{
  "n_layer": 19,
  "d_model": 160,
  "n_head": 5,
  "n_kv_head": 5,
  "head_dim": 32,
  "d_mlp": 320,
  "vocab_size": 1326,
  "activation": "gelu",
  "norm": "layernorm",
  "norm_place": "pre",
  "norm_eps": 1e-05,
  "positions": "learned",
  "qk_norm": false,
  "attn_scale": 0.177,
  "bias": "none",
  "tie_embeddings": false,
  "parallel_block": false,
  "init": "normal",
  "init_std_qkv": 0.0395,
  "init_std_o": 0.0395,
  "init_std_up": 0.0395,
  "init_std_down": 0.0395,
  "optimizer": "adamw",
  "lr": 0.00226,
  "beta1": 0.95,
  "beta2": 0.95,
  "weight_decay": 0.18,
  "lr_head": 0.00694,
  "grad_clip": 1.0,
  "warmup_steps": 474,
  "schedule": "wsd",
  "decay_fraction": 0.725,
  "decay_shape": "linear",
  "final_lr_fraction": 0.0,
  "batch_tokens": 16384,
  "seq_len": 512,
  "doc_mask": true,
  "train_tokens": 112200000,
  "steps": 6849,
  "dataset": "wikipedia_en"
}
MLP neurons of a small language model. Each row is named by its layer, matrix (up: input weights) and neuron, and shows model dimensions 48-143. Each number is 128 + 24 x the weight over its row's rms, rounded and kept within 0 to 255. Numbers have three digits each.
After each neuron's rows, "fires in" lists the words (lower case) most often at its 100 highest values on Wikipedia text that the model never trained on.

L6.up245:115159032124116127143092164142142123120158125134164109152119132151136117144114114162126107134109135143095143162134140120139138103128130141111152119102137126141129113088140171098119127098117126116152152131108120093129098149113117137089075123120130115129146154143147125106106101162153135131
fires in: "his", "her", "their", "the"

L4.up205:155149125132109151162132130125162142168184150117141134132120121146170148126132148122176148192097111139142109086154131090132091111113149121141124103090099129146135180139129162123167129149127098140070118136151113100173142115136129136135106127120151094124130116140148163161132116156105130149
fires in: "and", "or", "at", "with", "than", "like"

L3.up126:162129136086181122127140144154129157143125158145145138111133144127115154087108144174111117159180131134176092116118133098105101107085117090124140110142152159154145103129143143125101130124128123112108094146142113115139141112121135092086128124080126113114179091156113128130125136184143110133
fires in: "in"

L6.up282:115109150139099151167106131119186138117133159128102170143135108136175127113131121097124157165123135108123146081105139079130131088080106130086128135134132149130119126125125170099126153167100104158090118134118133121156130107142116163140138128137124123138141159103138164128136126127120092141
fires in: "that", "as", "its", "their", "between", "students"

L12.up115:102092074096157130170126118128191107088148153176121086103130145151150110152143150119141131124102133130128106151137130076140131134153138138173117134088132151132125118134139149139132139119115138105106172160178112132122125142102145168155156145112114128148160142115120132122132144152156150140
fires in: "he", "and", "she", "chart", "while"

L6.up283:104152053125106144146130149128158135087137137168141150101109125140115092139130077149155128199134145123094126114113149095132121106117096147095130165124125147135139195129136143135146123127143125113154150118142074130136121125114128142093125118140136130129131168106137138076125122163127151138
fires in: "the", "s", "during", "from", "for"

L9.up212:103137163124121108148137179163144109135126178155142114097110118164154148103135143077135170193127089158125139130138133137144135063118129144165125176109151104123120122158105123141155137165164128123125113119150113112148134137116103148082095117075111129087183139109112141106091125130179121139
fires in: "on", "as", "language", "to"

L8.up11:109189100123110132138097153186106130140129141114095131118117135143134102106109175096124128167133115194114127129141120100137110102159116115143119114099129121134149155090120136113122148084081111142157128116168110135165121095114098105118102125152100101182151077109141174089122114165170122145
fires in: "on", "in", "early", "until", "over"

L2.up106:109133106091128148134143140166151106143168149146163140143126153101133135080083150120172139114093160122146109166170142111142173089092104143162136146112125145174134128129130132146134138166105159113152127120103105136125073111136149134124110131152094107124142116131146109111124158145128170109
fires in: "also"

L14.up212:189154134139152131165144152123137149139146147140092126121118114121142127092144097137130135170088100168089078160162138083123088119097116105125138128122129108184144131142099152110131108120083114156118140137163097146126113083098134142104112107141118109153173153105104149079091126143139170166
fires in: "in"

L2.up90:121127123098089131177127163169137132158126167171153184088165126096126141103097189107142164120129127130138098171159128120146131125106085157146100147130117172159106128117089115128143114136115125111124098118131108109130141124113116150098120142145142095154125157154128150146115134146133080120
fires in: "was", "part", "been", "party"

L2.up37:102118105109103154132155178150157104116143152138155130123095151140122133081113113150167139141118150102162124150161165158141122106112100146139098154139107124142138145145091141147150145139113132098131123140126100100093128097127160169115092114095121126115140149157130133122101124131156116126
fires in: "college", "university", "career"

L2.up215:111067119129115150105138119094173142100124135123172160149116141104148149118121173120132147108136142102103145112133163124127098115155108130146128134100113147143153164111116107117147173153129144148131165153128133159139090142098180125106104134166161127109130172133166138167108124094090117151
fires in: "left", "collection", "selected", "october", "time", "electric"

L2.up24:118090077104098104132092136126163114142138147147137139164117188139091119086131175100137109158130141126114122127128173142158148119149136102142085112145130105129097149121110130087174164180095148124127155126138116125161153145171164121129105123131155131116112110101169128114113157135119105151
fires in: "such", "known", "election", "collection", "selected"

L10.up64:096174169113095153135127169161117145108143173121136102102129115162142142118123132146145134139093128135139083073135153135121111167145133102120089141127128121113149143112115149144115125111144101158115124120147153131149149121078158168138093120115148129105078097103139155148133142152137093122
fires in: "and", "f", "left", "to"

L2.up204:102123096124118157144107131112127113127158135123177166116087175138091126107176119135126141132106160113138107144171162138131150072123079094111138125158117166134140152139103129118161144127121153099128117139098078131128115119126118145102124105068181141142161122147134151099140115143138122112
fires in: "university", "october", "september", "march", "january", "november"

L6.up211:136125140126097127194130123129152147151145163105116155182136139086165143125132129114183134164108124150127110119131154095158144063103123136114091090146093108127114160161107124076159105193117114147136131129109110147129135135137146139100138135150116108161122157108133127074116125176132116155
fires in: "of"

L2.up123:160173152124117140149117160111164096129134089104138127124178121106106154141131154087135132152113163148133106141146111110106130116128125140141085124095162091160107159122143103106166122148102123194148103108149093113147119088141153138095134127136121104134122124125126171121111146124147126102
fires in: "office", "off", "officer", "officers", "official"

L15.up134:120156165144123105184146147117146113095136130124129090122086157125127063108186156121145141146121115203107146124083128102165140119115104104118146112131123151121110161138114136079149128077158129087159155171076157132101142117131111117103094130083126088117131119109110128115129101143143093146
fires in: "the", "several", "no"

L8.up54:144170088126083153141104138173123127157126124131139132150155129157103140091106111120141079128116141135140110157146147095122134089105113119106116104166167123161174110120138147111127127163120100158142114149167138141110143157132097112124108142124111089147108114127130150129130134139177114170
fires in: "with", "of", "to", "at"

L14.up167:068135160124099126166051153148123079117089146116133153149130149120131137127100140151123097130122087141136132100129137108145151123149121111154073118117161123160135145150118145139157141084186163099143106156141145087154119139155140148137117133168133150151145080141073173134090115177126086116
fires in: "and", "his", "her"

L16.up268:138144135145093116145089130138148121147142140104128131154128156128148098121114153122091112127140102128133149106139136112130145114098109119160146108117120129128133113189097071147143131140156110118103122162119140110153146093092107146086095092106115090144095082103071156104147125163146125142
fires in: "he", "his", "the", "no", "two", "they"

L6.up306:121129152121127141144146134127127121142151158124144104092131141147134125114154120125164109161120099105069132116118129093154176092166121156134113113134112102148113144116137122120124158099124147143147114149135131089114144153172136103111073119093169131108125097117141157139134112182147026107
fires in: "and", "because", "held", "becoming", "created", "appointed"

L8.up44:135135122129106142123117116167172115171138143172170104112170142122156101055144139140138100133126113183154139119131138123123125073097143126125105082139174160124101118108135093074114135177119118114147120141148104110127125162126121115094119147078134110110143083117129142133123117180118098147
fires in: "the", "a"

L6.up12:134132109127082160155143132164146103122141149168107163126129129164140121078118132125201158157116115097135129173137130104162131103111128125178098144087115126151123202126120093106200138132149151092132138143153085131126107113102150129131131127123150119123132161131148102097134104148130127111
fires in: "was", "a", "been"

L6.up109:143121082114162140131090133125163107121150128178145122115118130120153139196118134114147177116111101114109108136123129106154154124070129117104093096143141120130136134117169152130140107110107091088131094173111138112082113171120151124151118157158123090101172171107137158084149129107118151100
fires in: "also", "developed"

L3.up298:160160100126090109154151146149143174124112162106140133106122112172103117141146140121134106181082132106163117147123163118118114092075138097120134116132157106140146142154100174129140101141113117168120081124151121145178136123123122152120126142130124104123128098085120163118123123165152101145
fires in: "with", "for", "of", "at"

L15.up151:105118145102173132166133111153132115125155112092113134127107123134116125103150178112077112082150079113138152164112145148161117132121126105155137147141141114131111068151082107176164117120158150121101116154113067139152122140152155147126122121101107127148126084124074132143151128148132100147
fires in: "he", "this", "the", "began"

L15.up126:093142157106198140161146145147138119116158133138184110098115150132152147152129138106131119128112100151110106093119159112170107149110129104120118094146130134182119108130170118119118094137149116149149141119124096115119132128086118169132072117132132144112135130086115169142113113203163079155
fires in: "to", "and", "went"

L2.up296:094130155140098131141135108141133145153143140128131140134115107122126086103145103113135136159123146115121104076139144066134101113145097157180118133123101131147142117127120124104167163170131106155111165148136100114165141118137126121117087116104116109166114144112146168174147118142109113139
fires in: "that", "when", "which"

L2.up116:142114094118127137116149176167169143108102191157131083150129158157126143119120133142107131150132130128149119143102150152115117097097144137130135113126226114154113125114097155108115133147136116153099126157140121169139132092097148153142144112122093132161154130071093150111119124159142082139
fires in: "for", "by"

L3.up230:136150085113086128128109153136131097109151156106150127114114131143135096120147124181110125134108126090131171141145165093148174086119112134121114138172133158153092123165101126146138151161111137114130140118090113138145064115143115126098084097080155148137117152160143112108108133125121111154
fires in: "university", "school", "national", "state", "new", "city"

L3.up176:103107132131119155097153114111158138085147160130167171138108097151147073132127149133127158167128137111115130120167134149141090112097089114117110123153106163144140129126132140108124140136115135096100107135110137074143131106103102117154097124127117105176175144136184188146158087141115135090
fires in: "that", "museum", "because"

L2.up42:110111133119097166130149149099153130127128159167163162124132142153117110128136163139149118152133144093122124136150169118075122101098101096104107153185091138129118155137111123107161142096092185135100113134098112078133111087122132138147094116105189134122143131146155172147105111157131079123
fires in: "university", "art", "music", "critics", "city", "career"

L6.up263:111138137092112119135152138150174154098158168142152136092117125111130142134126132104168139189095126155137083096129133113127130095122143127146117141105162130161148125124097175134125121119119100135100137145128145099133073132154136146121117131156144085123102113093140145122115148146134077155
fires in: "of", "career", "by", "history", "democratic", "life"

L6.up268:145123144119059133151085158128176113119128113118111088112091119106102127153132165121146164120131099105139119133137140115132114117125161169177089104102096107125094137148131108129107121122101125160140118147098082111122158114108144164119136112145117128141196140129128115152112143139134099109
fires in: "is", "was", "become", "a"

L14.up105:142169123138126137140102137189135111141165122114138169155103131133172112124123172096124137162124102144112085121152139081159109124094095114114097098103143117138144124120140162136109160107136117098115125189162134102129122116135097122124130104135115100129137120122098155141102082129175114187
fires in: "and"

L8.up18:127148142137125101149137124103115147106140153106179109132118158112104136140113162104141152126156173121172107096159133133119114077120056115143131108099105110150117179141080139085140134116160180118104151159128126142102157127140149139125096103144168134156131139117127122155133113173150109097
fires in: "they", "on", "after", "before", "jefferys"

L13.up7:086081169114127117136128120176116149124138133140139158066142182128180154090098123120133123133133126126133158150133149117078116135132104140155070117136161092125127147127172098138112173139101118106142170124129137145160133143114132143162137119097157103159115142130138132118128156137163084149
fires in: "grand", "stadium", "high", "hand", "water"

L2.up239:112104129124094115165115127130168110122137122091131134193117146161139117117109176123140125110108151129100128104174129126111099108120138133152087124070094141137090163130124151086159127154095126126098125154180131119146132140135130122122138113098149130132100107107152165152110125147132163165
fires in: "not", "was", "notes", "were", "them"

L3.up304:162166099114142157150128121150151117119133157139138155130139160123129136143118158133154154189134114085145096152172156119133175091112065117126115119102152116169114149105100137105189123167113128146135107126094113120158116100124135173116150121108121094118139165118132114108152114159108125111
fires in: "at", "from", "by", "between"

L6.up159:157164120128120129112152125134127127161143151111148134106081127114134117158134147124130142157096147098140137129149152122128089088115101103142123089155114127144166129120100149115160132163145084150075104184147152143132143099100136154173141129091140100136107113129084158119132131124148100138
fires in: "of", "and", "in", "to", "for"

L8.up153:191128134116043143106104125168159114151119131145122147138102131112145139102102131163093105132144140073140154154158147124118117098126150087140141118120152140141133124077135120119081152177118104132115122174112125120177103118098163154161166137152141131109149156132085120155122138111135097147
fires in: "be", "are", "first", "became", "of"

L9.up150:110081138130074138149131159140127147132160136165091129160165105129122104099139155088183101128127126124090150137118158093163161069141119153106153152137118164147110114118144132074151144136132133143155117148124130090126133169132153122087089139091162090153121142137121152131139132166140100078
fires in: "a", "took", "involved"

L10.up288:102157113123123161175079151150166127130137171113149133130136135159106154124115130118089144145116139117133138104117141097114091129112126133153103127110129172156139150137121173149115140159108120120085119184136118151129106115127131169109122132125110135138107117118105120087139114134111119102
fires in: "also", "as", "for", "not", "a", "finished"

L6.up208:112141097114116173138115147180153132146132134176116169168142135050125131132121119135170134171132143165112113088143137129152113094110118118146128131100126136159128144079138129102153111116114147099140116173157096128137118146124147145123094132129173112104143142099156120104111110155133142171
fires in: "the", "s", "his"

L6.up301:102115178139115137139132140152136106122120147133152171159118151092145092108123160088145120156129138115150159122144138126126114098132132100140126164107139127124121161186039157126134143143160153112104129160187111097150139120160126127146144110103140120103089110117127155149111113118132129147
fires in: "and", "the"

L2.up301:132098139131100139115111132125158115132165117116139120147140122152135128148129135125130105115094131112167191106177140141156119122140143186136126131124102074146121172149097129100124179147130162126101106173165146087137097110124123199149172105131128119115163143120121134140108114124134128148
fires in: "was", "is", "were", "its"

L12.up189:141153135140135120141112142175145088148158131156127119135151126157179086116166156113125152120117122121109083152122134074165155118098131145138124105139132128137097098141133137097131151131121177131148117147102107125100154158124099134149088125107101139115120125109154150137101126166159095106
fires in: "he", "she", "it", "and"

L3.up2:139134135109115139109108184151155166140134162153148123108140134122115135094130141111143101148171157137132135117126119138147128107091107116141140152140154172137138171126133132152144131127112106084098110138107071145144123085136152097147142122140085115124201104149132145138105121144111100089
fires in: "as", "member", "was", "the"

L2.up171:102135147125086135135115104118168146157152174112108141142106139131124121122090126092138116122074147121104143110155131102119069108164139099133114135124137098153119159141092143077129173160149121127109143166160124112181153107139129139118116107130139103120125095119162154117098115138176084142
fires in: "for", "or", "original", "as"

L9.up129:139155134129135143126120210188111121148123142129105150155157144117168107120128140077131111112132135101117128142158121119162122147139137164184142115071112133142087142150114101111131128136118141119137137124104084128136142136160106084111141102097128098139143131075094142143129117136122125126
fires in: "were", "are", "is", "become", "area", "was"

L4.up111:135175127119143132110115120149127114154123144142130118168106188110102145135106130154146103105133165098129128109134138130087103096110138082158132132104167118167092154100098177138103110103127163130132152192147149135151069139095182165168119130119149125112115126150111121107101120146170107133
fires in: "the", "in", "and", "a", "procumbens", "s"

L3.up273:137173113100089174110103168135184155083145136177127122091126130123110125110125124099159126151121120140128095115117115091159143080126113134131103081133157123126152145132167151136144124144129112155160102145111104098146128115107134136153119104141114111172143121149125146121100138168142085085
fires in: "as"

L6.up48:115114147120092124147119112150189124127166139127173109108141179112123120134150176120130151114133110146134104140127145104167091137087145111155124127142101120137103134161063132112130164121125123139071142156087112109161149145165118162107109111144127116126167101167125109132091151140106111145
fires in: "the", "he", "it", "they", "this", "there"

L4.up180:122153098116086120151100137123154107119139120126097111170133149140160155116114173107143107161078112158102152156146120112154118123124133129132110118105098147151092173118132127096140130099122162108153162126163108085128148146103126120147133109099159108120088137122131160159099117135125148152
fires in: "a", "her", "airplay"

L3.up94:149159109118072160123065138134116119087142157125149097128130136165120122133122160117134132150094129073137145161129138135129119134157147138125152128056180100148083122127095160140119139147117159146115131144118119105142100103122146177118176111117109124097144146109118173132129121159125111151
fires in: "for", "at", "their", "former"

L15.up262:138190147141150151167132127144149135095165147144140134100131091150115129105135124146167151152108137143159101144122167097130109128122098138135132119075124102154139163115127149132120099182137114155108103190117080154126111092101154146129115109131131098132126111083108122095139103118136120139
fires in: "to", "at", "by", "against", "for", "under"

L8.up85:144092097089108116112193116150177156096110161140138151156137152123152089071105124089138144172156128127134140126113136109080112131080109135133134172142142151134142127125107106140117135140102100089111134130120133150177140125131171081133158129151114131156124140125122146170139114124152095141
fires in: "of", "collection", "dst", "population"

L3.up186:121149124111143155134088144175167124095165138115131113117120107142077127104099148176150157160122124131135130161142158141164108084124142142162101091099120119141113122111064080100165122154154134137161165142115156152152132101127158119090133133150177123091141129112128121131099111138150076113
fires in: "on", "by", "to", "with"

L2.up5:154123148118119145132141110174111110151124186122105119152168154133180145124124151123148142132087116105162150130128165116139084093155156151155126109121190076131107150105104143095062121107133140088084148197131169124129140140125143136137144108114122135128124134059104117103124126124157090160
fires in: "the", "s", "platinum", "national"

L3.up244:109135100089146135143125167153178120123129134187145102143100139115101156132096138116173133129123138125147139127168134116182138093091141167175105131095103092136123149150100105127167117143114138093147116159146124115131129096132162154143103139149102132113153118097111101128146111155152091105
fires in: "also", "not", "who", "are", "country", "it"

L2.up8:104102131108080131133120136140156102125132149062139094151121114142169131120121117134128131127115121139126086143159127137123142128167160151166157123072203105139103151134115075139084179130118159148112139166105144117163097158103171142100122114113107148116083142115143145126105146128105094186
fires in: "the", "platinum", "short", "player", "playback", "sports"

L2.up269:086094106150095129130134120106138120157140129072146117162102161113121111103131130154122123152106142116109121120149136116108085117117132166138093161166093110123096128118084115115142153174130116173098139166146118140151165132109101156105113126094109120161154136085138170202157130142117145167
fires in: "that", "however", "they", "who"

L9.up125:104147123120131163129120109175143130157174141123127132155110124128149105121138139162160097154098141137065123131138133143138118121148120153141076128108136112152099157113131150136119118109129156097094129105165114136162138173122132173135122108153165114089107171129127135076093107105103125143
fires in: "a", "temple", "temperature", "ten", "temperatures", "tempera"

L8.up84:152127091115106124162162101161192139136117191079117189129123150097158160162127079095155125141123136105128128117111143117130099125082113096143123156143147177120125157129071159114116106151089122098127134132144086149151145149158096135102164120115150101084132119118132153102124135124124110172
fires in: "from", "between", "the", "for", "of"

L4.up195:144150112133136123129100139132167136184180176127118137166095129120156156120115145129195135160130129109043138147178136078114126124127102149160110128100125137163077178117135130114177151154111172116131117172140128089142126144120135150102084120125154098108125114140121149136132118159104134102
fires in: "a"

L6.up142:159150135122107216134094165126166151117139139098124125106148155147094163096125159107127124122118090107105135134134138111115133115107130179132147076135090108134132114140103154102142159149143086153086107152147119141141157120068127158137090117167121122129170122122141157100142140131125077132
fires in: "of", "as", "on", "when"

L6.up84:155098137114096124162137121144184114121135157114176088105139162147135137135130185083149183161149103122108120087125134100128162123109127157158101092142110139149122122116129144144139144164097107139137124133110138067114147117156120160114103115110119114139143092166115146106108138142119089100
fires in: "in", "as", "a"

L9.up294:149099098135117143159108141141141089174156154138109127137134118107128111126139121096097090173154148096114088104127124126165116123079133136143114106112128148155114144126139166106199133183117117130132124134107093074124137111104112186132164123106172123125122134098105162092091121146107114130
fires in: "in", "other", "as", "for", "among"

L10.up227:088127125124126184098136110115163131148163139146134124128124121150131107110147165172160110143121127156116109163149145085155135111128133072154137073140136086143159138115120096100140121128097106125085097145128103098146136131108115155090099131204128100150094130118132128147109112135125132156
fires in: "of", "business", "by", "musical", "average", "built"

L3.up111:144177105137123155176151152112198139125163133119101133130160125105136123080132128103145119131101116093096107147134128092147140121117093155196075107106130128126091124156149122096193117166119147145124119131159110145147134140117112122128139128119132122140131133108147215126136103123121101112
fires in: "became", "written", "writing", "do", "as", "does"

L2.up133:168138134095140154117170136131141106141130115137130115120147135134141123133080147104124152107139123130154133106181120139155096121110123096144127120098154111140132129111155184159077143081136143090105113167165095116096147084123185109151110097156117093112120081134128164108122161117138127171
fires in: "in", "de"

L9.up37:122113069134150138102123163106136122106152146149155140137073120146143121136106120101138155184128144117145109120132161142108111061114168112109096197135152131122140167157144114120156131120159136098146134164102133164099142095122148134128119139130144130106178142146143157077158131161116128137
fires in: "of", "on", "against", "for", "to"

L3.up54:157177146129117123154120116130124141120137141138150148158138172111108144118112146115128131157124167115126088112135148099117097094101126115135136104146172107147093179083093179078127115136102120164120126091166113156161121114140126146075109133114160105112139132129160120116131136147158095153
fires in: "on", "at"

L8.up2:160152125125160144174064126135162096138144123122115136124120184138077136091115093143107152148125161151126108152147133142121097097158123117165126099102129138126125126090112147121142137114116143144083120178119106135117137134147128145142081127084158098128150135088106139129115128173135077156
fires in: "also", "not", "however", "went"

L2.up4:115109149119136133126127108139140119124110169136171172151121150128100138108127152108180151162125117070116136098136138120100084106125092147145138151156121138159112131094066144101142173155135105115086124159135133079129131103125132145153132117152137107165171128097109130146146105115119120155
fires in: "that", "one", "three", "where"

L4.up33:137126142120092101161116128133124109174144140143116158172100083131156125137107192095150126121129120100159124115133114126142100113104124116182118113095108114150111168157100132080152123179092104128093117151139100111125151143124128160145114121134137115112172118125130120148126147130131147112
fires in: "has", "have", "was", "had", "are", "were"

L3.up250:086111101094095138128118154144175068141108145187144133176140158132114142131110187142116163104170152128149131134159128120113136106100142127175102125115139143154116117098111131138108126126105144107146134181147158077142123112096140127169121134161121099100169078155130122124107150155157130119
fires in: "has", "it", "have", "he", "she"

L3.up193:148141111117113117114145148132164116117141131153175129083153135116124155118107140141121135099111159112123138167137149155134103077132155088097134157118190152127152121130129129152096138124095116118110068138140097118149068108115203105092171122147141115122146135120171107105126155141129135107
fires in: "is", "was", "officer", "office", "officers", "off"

L2.up288:114106122103110150118093115131138129114171162150153105138116120189151140100107127133142141118094108148124108123160125113133088119115143133133120110085139123137122128127109117097093133133129141126129155181148111130189134127144123116118060085117133111148152123112164152148098142150161124143
fires in: "that", "de", "enemy", "debuted"

L8.up144:106144149132130117123105141130112051132098124123158146167167158089102122124119153106126114121115138115114131127192140145126124147146140096146127083121129096178113139105111141112137115133124139140117119169136108136140114136123127201173100130158134118088148130153124125155072101115165087188
fires in: "and", "other"

L10.up57:128114100123125148140110162123137153099134106170130111087152191113125104127144156135125097097085153141154113129128132117146133115121106143153123077111120144127095122128126136117117141115107122127093113192138122138117119114121139115118116124124143106103162136114172095151083126170155092174
fires in: "however", "also", "how"

L6.up202:122158101107099159142062141125122092118128122149173101149139132142146122074116128138135101155141129109123110096119118132159131096155115137122131122059167131124126140115127143136100150095108146136118158169121105110104093150138181135120145136125106132111163104140137132155101120154142094160
fires in: "the", "born", "released"

L6.up134:129138084137164120142130136138125122154172144167173120147096157158132139145140154135171107114097143153125086147158137133135139061090107140111116074130131111133155120097114140119152148148126108143122124171156114133128143112104099110127087148092106102148152110136087152076116128166148112131
fires in: "and", "by", "with", "to"

L3.up175:151112134097108155098095142153160138122139202134137109090093152093164135142095116111148137127168122122141147137135147167173103136102166133160160137121138110152103116107114103130137115138134114098111153132148137123112132091107161133123141137102112113129137151120101148127134119163112056148
fires in: "an", "the", "their"

L6.up205:131141114110094124127112111127181152093147117103106114135097141126132122151124131092145149108129154141132100125159137114175145164103136122137136096133126137130137099144095106113136148154127128121105094209156134121150118143123141165140098132119131108148154086137089159131137111121181089148
fires in: "of", "also", "during", "early", "and"

L8.up151:130124166122136139150104177125146145116146113091147120121129167125116153145138170116159115140124124136111151094159129112107133161128038134157125095130120140134134140122119079100144156158119084115076136163147067147139132114119113136106123134117116079156131153101150165149121127147125063123
fires in: "however", "before", "those", "whose", "not", "while"

L4.up41:106147133134097124151116152122113136137127144136148100117121144124116069133140122165163128126119135130110132117158140060110120096154089099159115125128103126136136152112107165108170127092127134122134140132171115108124118130121116155146073134068137115132110136136166158149131114175173126161
fires in: "and"

L4.up39:152116102134102144136149126123156142123148129064114157098109118138131115089121105163128156137119125118127081113139145111136142101112118090130112161094155112133138126131142085131150113177133128095165107179088088101123121141146141087139105129143149082116174132132168147108114136157164149146
fires in: "of", "on", "between", "short"

L13.up301:096143144118140118165095144163146137122139193117140167089112151122132124145130148145124127155107114105124119123109138109131109091104130117154121142115147119148109115137097121127156151141089156060092171105140125148156159120165149169140128128091130142171126143119108178124167117092104085119
fires in: "the", "there", "they"

L6.up117:157152130115148102148132152139187132108132141161172134105095137114148152073115152155139151126103139125111091151151134126149153134099136090125100123094168151147144164143126122142118126122090147130162143139132127127162074130085168106102144130137145111102094111112113151118090130122112082112
fires in: "is", "by", "was", "a", "office", "in"

L4.up270:153124130127069106133110105130148109169167135128118125184098117151167120109131172112169129119126111109125132164129122135124105127121103113165123116062102126147074178131130123097155141128122111121127130140173101125135160150126121141133144123125142117125147149115182129118119135133115159177
fires in: "was", "are", "is", "were", "performed"

L8.up62:149127111117096117112082129119124145151153130156125113153157130131101113108140124137149098122168078132085125107161148128118127108146112140154143073148111110133119146089140156058153122177143129111145107183118092112133142132098182131113115127099136091154163132127136156103100116185157112123
fires in: "several", "how", "now", "have", "however", "therefore"

L8.up149:118142162135116149133150114127140136084120124141134138160119188166136172097110152118128118173086118126145099151137132110120063111112119121128149125120151102133172132140132090130101098140119115150152119157119144161172107094124166092154113121151114131159101126097077160162157125154139107154
fires in: "of", "top", "town", "by", "at"

L3.up107:104172110102101147145146116155154131159138159137162158121091135107137123117092178142130110154126096149144088075151132103157112093110147116140129137117123148161115142121108162107107135112148110108143164160105103066169157129085131122155098128142179079114149089138123124134123160183154091149
fires in: "or", "original", "organization", "organized"

L6.up288:089128136111137135108119115147141105106108190141164108167126134113139149128110172144119125143121146155111158154116146148127098125130148104147111163138206137155121149125111172126120109085144162129108146163153116089140094136122156112130166120158181133098098089090172125156119117105112102182
fires in: "s", "the", "website"